python train.py --final_lr_fraction=0.02 --seq_len=1024 --steps=9482
MLP neurons of a small language model. Each row is named by its layer, matrix (up: input weights) and neuron, and shows model dimensions 0-255. Each number is 128 + 32 x the weight over its row's rms, rounded and kept within 0 to 255. Numbers have three digits each.
After each neuron's rows, "fires after" lists the tokens most often just before its 100 highest values on Wikipedia text that the model never trained on.

L7.up456:142092205132076158066157105136107105200109103093127110197130129169086150117138101121120096117164216140152160124171169127061098114114147107120092114136142137162116121157142150082077117083149052124142217068123140098120135120106118119115085122180142092092139125144146167172111150110144137164189127123068090141113129144172128096161163135081128063081131100098170102136205148125136052133086143161171127120132086152130137118085160106156113163098117127131124121143146143140153155092138094104172116159100175075151191134105120134109128160128153125170067102111171137180120155134144094080126130115055048141122141093178213115113152145136096098104097113162098162080124160062122077131182105171155167132138105124145136126102175168118148106118142093060174172136122100157126138125125142
fires after: "0", ".", "9", "7", "8"

L6.up310:102127149153175142091163077078130121097177118135121123138191058132139109132123161119144206122112153162142124124138136144170072159094162153084080084108152071093137074154170171092118139073140127114137192172107167092150152148127131217175091114130170138126149147101139145173077128125084144138146147096183106106193175129092173114137121127134103093086153083121154075130173114112153117165093142141141131100097084122138139135129182157232108145107093120089147143100136132108093188109123138071165129103106062083181142125138148125150111157115126171150110176152115090100098162144084143127134212124135158056159096139148139071116136106130148098132133107177071076074127122105127130119056135174145108132117115128110112149199173148132166137073072132141135120087110054117140164161103104
fires after: "\n", "==", "-", "|", "==="

L7.up956:135140101149070152061166138067104104100170127156103110173115057161107112126153116185151171139114132140162109099099072089180102104147152135129150116109113114095058134126119170111105115088136144110139095164157152135098162135112127143110173127125129160104150137129082086128136137121100109189142120100122098158155132106118172092073117115119129061124178110101194087147162116117138121169110096104148160033120127107148148141048148165138102151062084203123143088095131125103133136115103115080146155118082124149136187119133134135123146135163149060133082119156092100091184173182168144120150157163100102124125208181129139138115155096175212146163152148124086100153163138164076161099135097138113166116102132090098140115155080145088132095068127154123148206186099103141148239113143142
fires after: "\n", ".", ":"

L14.up433:103155098135111139111185154141067090115136122087147128219105142100091107160127124118100103125110155123128103095143131101122094114126184130057108092171087181143137135121124143099131145130165162138134157045122106164132141166084153076172113114168130121138110105178131192167096161154162165174146149134104077093117147103099129146129079146108140121081123102089145126171130138126105099116060094116130179093103093165136124121082141160182183144088089175099102181133151104166129100113122090165160114178097180157120134114132161159125143079133115065141145155127186085134125200132110118098134097104170066094169175164165109053118161181085102132085165168143121123041145142088071163134112121113125142181109104084131132135145109185157106098110170156115173138136208106122085150204090094
fires after: "0", "2", ".", "1", " Ka", "8"

L8.up422:107149194135179130103119128147132112164114197124132108138120101119154143141124152189146139140034122145116170141189128111190142172202159100083089139126156122103147090122159157192106118065142089144114124102129096134078101168122079113123180138090122104162159128079108090163091187150136167061138149089160156128069077165121111136140120118096149140135100158252120156108119136088125119078128134146126122105102115130124122046112174147176116151113132132135157127123124142094054123115151094123122125168081154120063093069103122142126097126135151144163102107136158092104138222139122129114095076121161124115130134154118173104103067153190114171156122068137151058072130098136117177153128200108118143092130180097091117148122055170133181140125122155172129164146124127104159122151109135
fires after: " "

L7.up708:073134147143128125153159142159127075130136071159109082130131054146087130107139133138076143146169138162152083124102115152149111075175200229093112108102152115044108117102163082065091154175138127108151141098143119146129162123161096123148152132121087148082101111145139133128126154185170079129174034143160102127204173121118143085048105051146126100133125128152134132142189162122127164150122103099156150125100158146105113168112122140127128119080106139096123086124163083135135184106127127135186081131061150107069208123163168119136189117133138130123088125102109110066082149148104151154122071077106117201144140177153172178140107087124076096141115143144093103053159127151142148092153135131134131120121161097123121033143144144144133131108159114090104154097125147146131165105139114
fires after: "\n", "-", ".", "==", ",", " and"

L15.up223:138098208105112190159125137119127177139115158121143140119152084107092105103146084165222175108097123170144144114062133116166119153184154093051067106094111103090142081145124085149176127028126108172102106090148173077105115156127103175126158197100109145166157095106124122158064133134079143150112113074136125109138136072133091130144148143138085170129137121159163106147161104136115125139093134134120077083059128127071162129156156200130118159092121106149129129093126163070134081020157103123150157156142137140097122111148122125191127156148174118113131120154115139144114189145178156113166076116118121081134124114138115082136132093161141196154108100142123087139095168122084142131133169093089175141142200091114159099096063161118127131114191120133110130148116131093116150195123118
fires after: " ", "-", "s"

L6.up6:126140145118097129134186079094115117123148120159175090106133142128187174132160090155167207145118093123174189125148140100143070166082147165089151066095152105110154061132128111120143160128119106132085120121160115090080084122064103158121108145158142125148124139119117112133087164130100109179121132175074132135101074123086152112158090139109122113096114126195131083104186116109120237168090131167146148032104131148157181151115229200150091123107120174119158123118156103122072157095117136121126134092125145099104123104144147137091138112145110123161073182172110112126131177161084135168090138128120127110126154151132142079086103127161160183150116125113098091051166126063145171120083102061126138130108163126101150139170131148098188092049071104145142166131102119141122114175113119
fires after: "\n", "-", "==", "."

L7.up977:159093143167099210075226138124109100151158136154111076123121079135089157130165168128119128127134136132130143084142093114149121143179168194094103063134102115163137095114126088104134124133156070094114124124153102174147097128115088129162139127157153121071141163161097141091167169140137069147151097119151125113171133122148122117098116144116100085040110151184185104136184168147119134192076116156143164110109117150119215149115192165200122163096089172134168159122146118108107149091193167171126110102117119115111131127137175138125158054127173121089085167142133117119091162146088099137129045147164128132125107117140133113095127077157093151094120174164144077047149138119105097152101117056108116122113160115166117136123162132099108081099124125076111176156132145107224124181119107
fires after: ".", "\n", ".\""

L9.up315:090134141167099165109190165120144126186081136126139090131101175120088083160148126165114130128129099175148068202149110116128147186090099094100183040185089152078140158122141141056120165163122104097115154087152160148110131217075155101133131164167145166093153136117116143136109158118143171136125113133124152115108173183094152121095101142168127122120076145202086090119155124084056199099148106147158127136111126099165149123135203079086097145058115167108149138111121139131108122107068106138098099087101091132110184145110104142158074140141146166161097183115137103108199146130088137154132072058104161160155150138159127097073131100081155155148146153144110178071109101096182081103168147079105144105147120126133148107136150132129083136102102105108119154156131101095172082114093106
fires after: "1", " ", "2", " In", "8", "5"

L9.up556:153161181152100174108192118098132117089130150151120080159138136149049099060127102129129187152122074106121129093132108119172131171143130159129122128117135086114101074129114111085135177159156049110153066140151168175101166134117153207082082117151127160112138169137091140076109135109147098168148099165182102062105200144015120129138138144147114134117186113160105154122194142100150201166119108076160132124098106117128110170104147130113110172090110115107144135127140141118176109123142160140125125146113080131117122160141196100150124076122111141115058130153103119077111155142155168084117166146079089183157119132093155175111135103128141126077130121169123077112160114132163173123081124128099113114117111135091141024186153146135138173060176122100121171164124062109156131125138157
fires after: "-", "\n", " ", " Years", " Position"

L13.up660:131143103153120182179166067107119085189184142141128114151144143099169087130118126142160131124132087126203114053095080145157092094086111126097135111110188154143150156131115128157091152065148091082095169176170125116106163107161094131133145128160138091162150148096149214147079125139104132129173084102153153150089072089157090120137139138141093051108176088138154132120126129149131089095134176172149090126152171203103128104141150071122122091111101161154141113135138163080081155159080140098150117094105087052138119135129140112140105070169066167127139130101160131118149147186097158131142121136152116080114146097135129090135127104110065191164160095160123127119129053069093118148079155162111171133124178114138129120157038176094172134133121173148176096154151116115116167137134051
fires after: "2", "1", " the", "0", "5", " "

L11.up670:159143143141142132104178118128126121162116109122132122141101154144105078072124168091150124077090128179082091148093067130117138196094110113072129149130119107119149122125167129091173148166134113124105152118137200137085138145001137163119073117119130218128138202095058105147121115154066128106166117135138119126172166144097126097072103122143098117159131124174113118145157137097135120166112146146168075154110099097139150131167193173183122188118100131130157124062119143166118138139103171153153107133123081091098091100145112102099102111188121191138131065159109152146132110125189166121105147110164127158123157137134180126083149079148151090103163160170088133127167055184200101128165102101138160101140140112182159128137181150094114093120085115135074158136167031120149152119152140
fires after: " In", "In", " ", " Dur", " October", " April"

L7.up866:126184065124114186091189108123123120126145159135120095057102044137181143131145110112148137099122185137137116102124095112130089157148166148103100082173074099150108131120103141070076108097107124105117163126131077115137112118105138106112104112187128190068128143138154146130131106140172121120119137125211129116171151117193137067093162119138090058079170115175128124158182133148129113173062051175155186060116090146135156138113178088146106136117071156112164156114146157154110151107143167145148136110085067090154162191156161127141157095157120065102087091161161164089112151131145106177155173130125144126164147092133118092117085111150115128143172202145120091105129164131116070118180111089106147079128097155164114116164158184105116078103130098114198162146154130139178131152099113
fires after: ".", "\n"

L13.up643:103122163131164107075161121114182083065076102099089078173153148122110065052168147155131157154143168153157147122109110114136079176067153147102137150152062124129098164142072181142103119156166134073063077120158172140078153176073114124154173191139068092158051123106161077114117121172082175124178088120115106105141136106115161118093139101123129153113095118128103127171179125109105185118137140101153099116094135102147131115153181092128108157164106146069174145095149128134123138106114100164125115092026142123106152172080116129143153108147146145165135179175133056074138129120115170117132132143132142122162162184167170134122119085113151186121139160101145109154219102130137155099075140102133174148097161142147187114113115169102126180068147122101120123149169120116146102129151106
fires after: " ", " on", " (", "born", "1"

L11.up830:159125191126136124126131118098144126137176178079119138131100117140110115120166142177114158183071159140110188066149124151167118240096106133133121115147143092101136116142164114104112165205150155143125123108136201101134099124042137079155132159172100133089171073141163149126123143163155138142155163112118158102104101191167146126127104147124105083109106143197089160117154110118054088070128104167172115113151142131111134146119123165125135166061118149139090096154151172156084146111096101153125080103124109083122147127141090149170140139163137164146158112102186120064189224155038180177134158103118083045120102192100101119108139141152111169103146121126141126127133069076139098135087064090146126149129114156104148124134122121082153107135183116111114159146089082104154113092131095
fires after: " ", "1", "2", " ("

L11.up75:127075142115109073126128131124096105185128109083103128148107145140091076133141111099079141096096172120144154137093107125128167145078140119125146079183099105169109074148115083140115148175123153073115163126113147137070120139078111105194085173218157177118133100126112152210101111161094122176151059128132096098137143112116187164036113077084106108126084107192093156110114132148053071141109151133157122081114140111162149148158140188107121158142090182147170116123144080152094167132129115171152130106022146106068129109113127144141151108164142091148121072126190082085156157181068152132150100134130082097119139117138170086094152118100152152110170138155129077082148090109178130128140146168155159161092113138090150106161109149076080102082148153122155170125117131113104104130123155
fires after: "1", "2", " ", "9", ",", "0"

L14.up916:161155158152116147083163070177089114163134126053184097187153125107140119141113138107195118134163168127096134116146092132141103089054108172127101132113130158140130104113149123101114156166114093115139148112166121128084141150142080193128102179156118095073117082161117190161128177184184112134149116107105094119128102162094096123121136086133178067094174199081168125179129114104110064103087107163162130060147125172124094170107120123187141135157083098127170119145171123106173108121136172167116081193078196114133110137152149110118172115134161134113087098155159144081124124153096060129130090078117116086143139129102129117168152138192082097020138159082126150133148128168099109130129123053122157168160109107098126097117141201117104104108142130149163152133119144172121140159151064
fires after: "0", "8", "5", "\"", "–"

L6.up828:047178140120190148137152115080126075145158110084143116173104154136123168130150090133132137140056157153141131091059105095187110178122108084096112114101128124082115099148095053098067119067152174153122099122157165143115108092112133064081165138109179212204130089103121123094136179146111142107130121085135106156175114123060064144153138141114121100164142096200101135136118138069101122130100141172155101108113100152149106106146166141155169133103149143137110142094139116082159120135182141141116189174125178129078179124111111144176156146144120176109145125141119163126098211134121145121147130115138104082189094137147139127127125098148059123130142080129129108136153126116124113165188173206095169165124150097082114143097074110112131074156198150203183113157113110125113095140125121
fires after: " ", " (", " Con", " in"

L9.up526:120135136143116212078138153132116137114145100136107103093142113139064101078146144097143150127097109118123118142152154124148080148055122200087073041087136145102140097127082124109117153127157042112111152128122183107093167155130129134157188107192136101161139180102120167123095138143181106136147118141169139078153170108108157119118091115158138102066121104227135151115132130104095110190084109112131065081094121112133137125065165166188119181124112237120143132111127161103131182093170125113151141152062126104098168139114193135155184147155151122111118103117130167115135135154117133097107117141084050151137219125141169121115091093147077170154131150154111130080150167071146133118113133155057115159130138138143144093160167162099123081108087150063146141148136094147143102136119137
fires after: "0", "2", "9", "1", "\n", "-"

L7.up377:112066078140122173110165138092058138207051135195077118174132102137093109112153109120106164144116136138140158133097163094147081125075138185117138117142082114087096089141132173197116144148135143085089146122157088124131106145121164083143158159156153091120119152109175082110135182147116089131130081115095109159133183116181195106163173145135098126109164102155099118104144158143154115133130124184146106148115208103178168082158148121092131183133038165115182135115135150110170138091111099081163163053087128098147140083109086123173126091140136092172106106123144098148113124133152138109092082155040109114148191136150142175084130103140159114137130155183100127121191077135105141091115165135149100153089160127125141139138108112038169118145165085126106168149133095142178151133167101
fires after: "|", " |", "1", " "

L6.up903:150093123159168156060139062089139161097158116154143112107173135129114110111148145090167191097102171101127140117077110115153142166122137171104048119102172073108117131148183124125178146123135144105063115163155155097136138167143161159125118148144178161187157129150109127137096164178079202165136139128133096069130059142140108133072112101112087147144068128081144114084166109036132139111114122092127094051137148122092130144159134171175120134137061164115127079087125167140144149136073151112149117075063108098173190146163114135126121135131145143116099161181131063131087134153100220167133113130114140078123139129129130113057096129178171123157172121150055098082161130139199099136069147108161178141111133092137127129124129102115145130102119096121119157112160092158131195119154158
fires after: "|", " the", "==", "==="

L14.up565:165128117144159128085184115068154130139097133128126135139139083109112163090156126144149097125098157133155118135119137098111078189141169200140154107081061086154121105124099143137128134084116127135127080114194161120157121139096156170154130129123179151163155083119082143110116115217131167123148187117125141125142136158123111114166057139200089085183096130127167121110158138098102085149133122139177186037124133114157069163147115126102134148096104119152110160032124202073142094150141146144146162110092215088174122094124105136160090160128157137119153102205121056069122136132182112133141145100109135111111127183151136095062114118154084166115155096128115071147121154079124063061156110143145117109050178137098201120133156132130146136146154145119178132160158136136135113102132105
fires after: "\n", " de", "-", " (", " \""

L7.up499:087129138131089090161155195119115025127146130151136103113152091137139099109156130173145172138106147141135094102154147112160094103190173167118100127128115113125091097076132126086128073143152096116098084124138119141086120140109081101135133117149083168002111151122062106143157148171172123136160080103114131126185127073071160061129063095174056088128212112184169085105158151121088144104103134118138132100123120096093187155081145150155093148136064155143099125115136122160185177131126140161135148112077124137111166129108149152146115153131114153124130125148108182079159111149080138151165138119152134143179156124126123100118111078148140108116118168165115120055171157175148127092163155180119086144121137116138137089094114177095101115102111168115111191091119169167220153108129075
fires after: ".", "\n", "-", "avi"

L7.up141:155174109136148156102178087077110101129133114129116089187147061102158120095151154161070164160140158092115107086147137110133050184187149196113130078125154098162118104136102117110120143065102121104149079090150098107120138125177174157126097113130101138118180109188098092123114116181121121143134078154132145128153139153126158123166104138134109094141132112131164156123182152086047135147157141165140166132131105164141121161109171201197084110083084142116106151075146160125080147103150106127148157124092136126153110109116106129138152101129127131121152100178158086124110169162164080179211139089167149124160083101151113089078147114226092125136136172194131070067131077131101104087080147138075155142119161106129114172141132155089138103144183118077099163047114145130183125102105087
fires after: "\n", "==", " \""

L7.up43:083164147160149230066167145116161110149169090109125081151163085120132107104157135135126189125131131134110124131150091160175094104103145114162136126076106164088133128139102136119081184107139159127124163096130164156085111135109179150111129147102098173132149127051145090102086096118034158197120120149103126134205173136125140143133132162170110110099138150057095082127180088086147134160121093124147132102120111143185164164156222170171113128128109117086118130092133162094096147108119112074168172110118117131179171136128131087124134175141193132172121121174144163131122169104127212134129104116087067052094146113176099084105117068179147145106117102139141133107142074122149109112149157123102161076073150120131142136180134165131131100087128087086174102124120107116136135206135080
fires after: "\n", "-", " "

L13.up192:178138087095151115181038075074116117153111096153075142123109131114130082125162089097138175118142171153148137148105115098177123123120154041149082155141156125140144145136122192162110071037148164113089107155160079121148088103140104100142112234141086117190151133096134124197125143129090142071127056102117097118108162056163160127160115175136045151131123158121085126114088174127170142129139152162129132100132148178105116148126160120115136118141098153102164127120133128128067201069112111130171140116141076111162135072147093139101126119140139126175139158125133127161180104133102145142108117133152136121103188111153132110138063103180104177120118143142109106133154048105125174166103165213140134135081190115108138088129093099110132141124111174181106121128118083111075162135132090
fires after: "1", " |", "2", "4", "3"

L6.up286:106204186123201145125127144124141095107139126126120117114177145127150122079133083175091135122039169148088146136115148121128091193061144145085041137139128076109151116125127091063164114091112131160072122165160168087136131147126120090120123142112117154142137108087125066117068102211099142119134121050140095102102103144113108148114142154118095160151080112162132041144149167064113160164108173167130143081123085123124177112120139157190108136073141179109165143072135126109137089123122100159143201101130083173131126122145105127134165134112113117160143175173138114176160223126144164115146155117109095106111131126127209091124139081151147133158145088179137075144122163099157130121089239138099137089126160103149125140142084117112126134145180129136097117171128138131140107149131180
fires after: " ", " ("

L14.up847:177122214126164159075123155060122123169110142166130132125150100128126130099153082085149182134075177151122115119130089131129059205132106140124087100121168036125097085117130074142155100090157117144117157106137165097102177116091152171066118138105131171201138094119120140117108105133087169109144072141185114142121156162113048153103172139118072150132131163169088106124110178058096151123060116148153132077124110134159153138157164143152135175104090140106120125065132188082097072077140156168183161149117108125160168149146187073154110163132149102135135064194117113117170136175170065113114142083085135063110132141102137122131159117154108147104112136174178063135122156125156132128136142138095155149127129168131161132146097158134126147120150161127187150191147112121091120151108103
fires after: " ", " (", " S", " \""

L13.up155:170088185092156139123170144108171099119087153130128103195143131106104108086179190131167126106110162156185102099129141078126090199104163105118116132141117102085193074130148162137190127091155132133076087118152112182082136143104064121147150135109087136184146115113096151101103142157079177087124124132148136119093116077076012124148129154168109156138146132130154117136074161109177080111139110119124138107129121145106157132152179170191070150083108114152075153124138192067078130117119103101150084136073111130141152077159139076133104115155097097147134133165121126117113171186115162094162116110092128083125162126104143066157160100135109144121116092113117040116173087173143143143076125143113182185169223132114162113107109122172168124073108127115121117090141108112136118163130110
fires after: " ", " con", "con", "1"

L8.up60:119129163126179188089132081154134157147219097128131036147186134128170128131171106092158148098085196153144105118103143107145089156073132048074132117143137072124075095110083134177118154112155128051119133128121101129094108167116113141139153156145139137188172119088095122172109141199127142112135103094184110119111138120109117143124158202197125130127120141112107091125138125119115104153070146131159148045073143153118151159108134202158125184116106122106120157104164122120132110077176169118164132081105150128156123115116110057158141170219180139103144109167171129142095140183164168129130129099114132113084185125155146107113129096148059173104147135128051094118134104121096129097102118164087148177119174118134139125138139175115149108076134112177121094118099104106128190167172137
fires after: " ", "1", "0", "3", "6", "4"

L6.up543:160158084126149193056146114148128114133177163162115143135125139148153143113142112046119157111111162156119129152108095095148119182096078105163067123102143142189125154186160170172135069084167202145099164133137140114116138116143162126143084153164103148161134170118126094110124188145110168074144116141146137110107095216114088132104163083124119139109111151171107118170191162107104093137141126146157145118132152131120115072166199101085128169103071220118128085122129126109143153133136149144153136056128144069114137115131090155118154071119139132112094172151118088162131160101133149137093138081107104063134166132113105112107129113144172174133114134130064057078149038110140113116186152201117169091104079126129133177150155119111151110141083102121105137072149026099118138119134094
fires after: " ", "2", " |", "1"

L14.up3:096091167127104128067180147164143128139081107136121130156176105101156158121135079129127211130122157083139166132160115077187121133093148255087152087138135125144115133142153089065146108112115120062157133138174127133138126169121099138185151166114150123117217125126095117142113144140107127128149148090156102072118135132098130143119113114115107141098173156130152145112161060106124139126073126131133168077063096117085131171108222158169078188131098101061132118115133166087161146138125113068147108075130124102145158161142180118158097155155115105135044125147143139073093165170082161104148148120125104107139150193110109109088104133111136115099190083156114104111126204165095139127092172091139168120116141110157142121150040132140151110052123119113156134159141069134129162160149161
fires after: "\n", "==", " is", ".", " Website", "==="

L7.up391:153141147151198177101191097052103140152122075103119117145133131110126116129131140117077177158120101115100134100172073144131102157097163167095057126108167118118134077134117127097174160146109133154142132166154194098096165150103143190167167076070126161186144134032150159133105089172091189120107079127170124112124133137068162117100137091221120103068128116169108141113201121086101162112106113114142133088127069138134154142116183152199096155119114096118084108063135161113089093099088146090158170128116077119159093144109187075123119163123171099130122065137162165126095170151097153082137140140097065087114175171133092083119107124160126184127144118118097104121142124153117155133096140125114130126123152091166117131152083146131175113088105114080169133122133062119096117111137178
fires after: " ", "\n", "-"

L13.up544:124122211100168192096108094106175123185129090117134117151147077087086093100120109169162118127079189143138080102132128104151091179122137099085062152057120063148106060092125107182113142068163140148128163125134179129097116158104040133161135137045114170168108117131100141139159129166098156136111123114139136160112114131142084177154141136159156118112132171131164128089092167100108079108100139080117129130096139161109188073077173102134114175092138121126120167129142194105140111087168144114115158114131149127177108113132110100097157164122186129181140119219124105137132194155179148140151134127156137103095172191097177118155137089182122185150140070106124062137121171139075094184136152099093147094122106083134154125102073131154120159120133173104120103111165109132144177146128123
fires after: " re", " ", " Re", " for", " de", " Be"

L9.up70:107135117157137126147202120140065115136132175122088137143183071127101128142136127120113164126104138168127140120082090094084111113112169154089111042107160134130081074149165088105109139102125184120134148120130085108148139091089134107205145134159114122082135181164093143143114175143111092141214077130165096124175131092102193136092118120125100118084181116112159123152106185107162123159048158193203151100094083112125130167112113111148150148086063109148089104155132119101193139106135180128133129154105138110061145126109083088121144126155137063144071059159127096075109190182110108122104151096140114131134081118096140075106122140134147181153143169211131065080132070123112127096088142144130132133130137131123131120178055146109140124111158168128168162202136109104149133112151107
fires after: ".", ",", "\n", ":", "0", " "

L15.up342:139118157122162064169143115157174127162071178109118117147120069173135065107162189139102165152142125136135133117137095061077094186137200161130146081136119159148135122109178179180117178152138161138160122087186162130149077160115131090118121170116161124194150093133090143102148172149033163130162114097140100117128136115124125126156106127179097080146113113168112150116133159178162132167183165140160170084123135095112103138161101141095129143090106146079116160117105112092086096104110098105095115116120151033097172102139146183136139134135149098125132116183137124069159103159092121140083148093081165115154194148151151093110129090108139146108153098174104045128145162112106146125117177128157126094132197062172148093106125116120094180115184095086102131073129056104074126130140107
fires after: "==", "===", " ", " con", " Con"

L8.up989:159140119124167143145133069150097125176145129094149105184107141116175147078119138086142152105111124149130144074107158107136102136114158125126095154150113126162153137098157140105095138093120143131148115107125098133049087080142107155131091149136196246180149119140074130147122170144115176116132101085124139200128172141097055146140047102150137036148111096169114105147130142125173104172152137155138173085134153137121107154103160146119111123132161148137173152072174139102127104158096108101151113159152174102063149150146123174134113170161224132078121122143143139114118130141124129121120134121096118170139152091133106099118178056150090137096133161142102047128179055132100093151167151145113101172181094111102151066151142117062147110145128172194148115112129082219059125119156126
fires after: " ", " |", " the", " in"

L14.up224:130141135110164160093166095146103121077141117136071104208159111133125082123178141173110182061076149143140172094118098127180066177061180178076115111111170081085091142124104153132102161078150119134092147074154169139158149185102101139155147124133092164160154119106119129127132114144084122125139103084136163093134142128096154156129122115131121131188120155144096129109176136113082114108125130086162104086090130113127132163071137209115137158154135139083118126115147159086150129102081091150179114086093176111160162132113103135091098087099132134150083071157175133140111177166120216125149124167126081102134137177124174136087101131220155151090170145162109096051160090163112101112165098149140141110141175141129202098094093119117096148055131134133083177164143066129149100095132101
fires after: " ", ","

L14.up183:122184165128172156088175147146095112104132137193096064146164103100076155134139155155142182111095182119109172135153036126108113239147161119150155108126122122150085146110126168156148145095150165087099138074152133136129112152157181143118108137135126169154133121095117156123083131147083153124167135085106153112088154120096130153108151144149120152181069118128091135075190155095164135123124090171191171087113094114140122119095132157161120161124096114099119135072131094061118124129141087157138077104049143130159198100115089078125106113112160113194121106166130123132153168178137177121164065126158089150095083124131173110109129073113102141117117178166207089123189119113120120121177133130124184161076187190054124097146087132096104149083132158156138125125130103121124123162104087
fires after: " ", "\n", " ("

L7.up744:096125128145158167094215117146185118140167152160161099137152115134142088124141142100106145108125149119108116108123150133106167127096143181115063149074124103138125058135183105118101095110162129128134135177124133111134144212103133096182101145096126168135176144113187131143075118102137127154130113109129134106164128102061167095039127127168113081114111148137124119171131117112108127155104069152122175104139127151131145081073166063167113144104127139121097139097133164090117167118091181069128101117126066137198175197136178081101105139136127155091135146124171141117092205146110172087139140179132110089153135162125081125115083110143174141180137090187151155114163142100153067106110160076124146080086146070165147091176124175108182103043116111159124214156144113066131160116144120
fires after: ".", ",", "\n", " and", ";"

L15.up95:165120148150163201168167093094140150133096192051104079180160115126108130073160100107148158160102154088182126132163079114110077212151157133163152063086115133133120158132102124117160123078141156063121087043200120154104147161137137130124134160112115131119158093136117088102122067153088184083124136072124171183165186094168115125192115151143119111107124159122168115154169121033109111167112179115161087096103105158098112098123150149115094159116061128100166125093161139075101082162126159154138132144085177111144121094128121123127091137105174149119090098126149140103088123120179162107154102172117156109107098186139185179109193088132128120127136163130122104117155135105130062085129121071137174132132125152084163158135159106120073123120140146155130163166125099059139109157137138
fires after: "\n", " \"", " "

L9.up141:161157095115163171066179117096104082151123090115181094122100100121149123109171142088092149133102199130127098123124119115102097162115189222141134046065094099096122151124083117106150146112132115139109133082158094222137130113131122157158130121153104103115161132140050115124157133146117152153121132154183097133177212108156139078152106156166082081084108137122157093164171119079108094185118142142151137131140121109189145148144128167140118118076115157120176118061135146143161050136171153149200141129100153029137133136133109143128161097109139077111116104192156086111111142137162119113159090130139157116102102170123158104111184087176137136099161124120155034131153105133071087077097154127131111113065135155067161135144091135102162131124090143117150171088137158116143142123126084
fires after: "\n", " \"", ".", "==", " ("

L13.up648:127139166146114096097093130167097141104125163052110066144158123156141124111156138181110121105052152133131123142134110107116113218066129144136124155139123123155092163134162156142158133151118153097099136071122202106089126171077096087127177119153110080130122146124168171161152080153116161093154109124128136114101125111169158159093160120126137154141089151174089120102196142131098093088131142127158147158081115130117158112100092151182121194082133138131142100144117157168149098090061088101159099048081104094163164100099199064128177105159109131183137126142204069098127154168110150157139090110119125090100120195174201079095094131151131164093189120131161105124133080078124195123096142182125184129084182203112121123153126162129117115089152123154125125073125098133157122096137113
fires after: " ", "1", " (", ",", "2", " in"

L13.up267:117123125128177138103123179110136108093103121112092087214139100139136111123189111086120119124101157196160127137113066105073156174062159083082163115150143132168099088103089129143137144066154157164077158099172122143098102106115114065126131182121078142203129151142171107110085151165069175096118104130127119105118119137098113149093185113103138132111140138158096132099159138140107124126110123108194146072108096074141096080137225151143123105120134172125133117115162132137117165134158087111128162082094132060127102063166106093110120090150175134174163149217151109127109171128163171117155086148148088099106132111104156078057115114166115184124175174096088108145120108144108159162121117176128176107105162125082166100146148122097164141088102152197120119066139056171149107134150142
fires after: " ", "1", " |", "2"

L6.up202:124172176127220137171146122147149072151146146094110072086149169112106114130159132118142180108030179139109174123061110144128102167076120081094141133159104102060128125136131114154163104097115138117153136092139125088092127113103183108136149162156117197168134141129125131124100125126049132132131110058118089123138115065136150131153100146157112168143112131171073115133097163069053172152108149162119116110151110115134101167154162125095117111122200123130173168070170123119124046122141159131113202140173116145141141085113086137150144171131132127131129057133143164152141182119139138144168139082123136108148188104184153109137174127120119186110149152169163145115109140112182129151099211255064152100147128116080124134138122146172134119125135164118150109125118092159100139173135108
fires after: " ", " (", "-", " In"

L15.up797:114135117181135084103130073089135089152175136110086137132131130177172112102152115190163163147070082126196110105132115084187099144151143111100090130117098100110135101147121152151079088084143113113090085102122101100074076098122150067138199074104150124126133119107187145169159159153179171115150165058171097138164152100104117085136113159118113085157126116245131170132185129150094105115103097121153166114051137090092144124068117133125090119132141151120116135133174142119068124116120159066134184151101126134093125103087119145142152130152150136156138150130157160095166203114097183151139072102159147106175133121112110094112126083171158218155155123148080090096131096182123161139142175133119163149086129150177158097126126165106114119132197165209115120104126107116138116093096109
fires after: "2", " in", "1", " ", " In"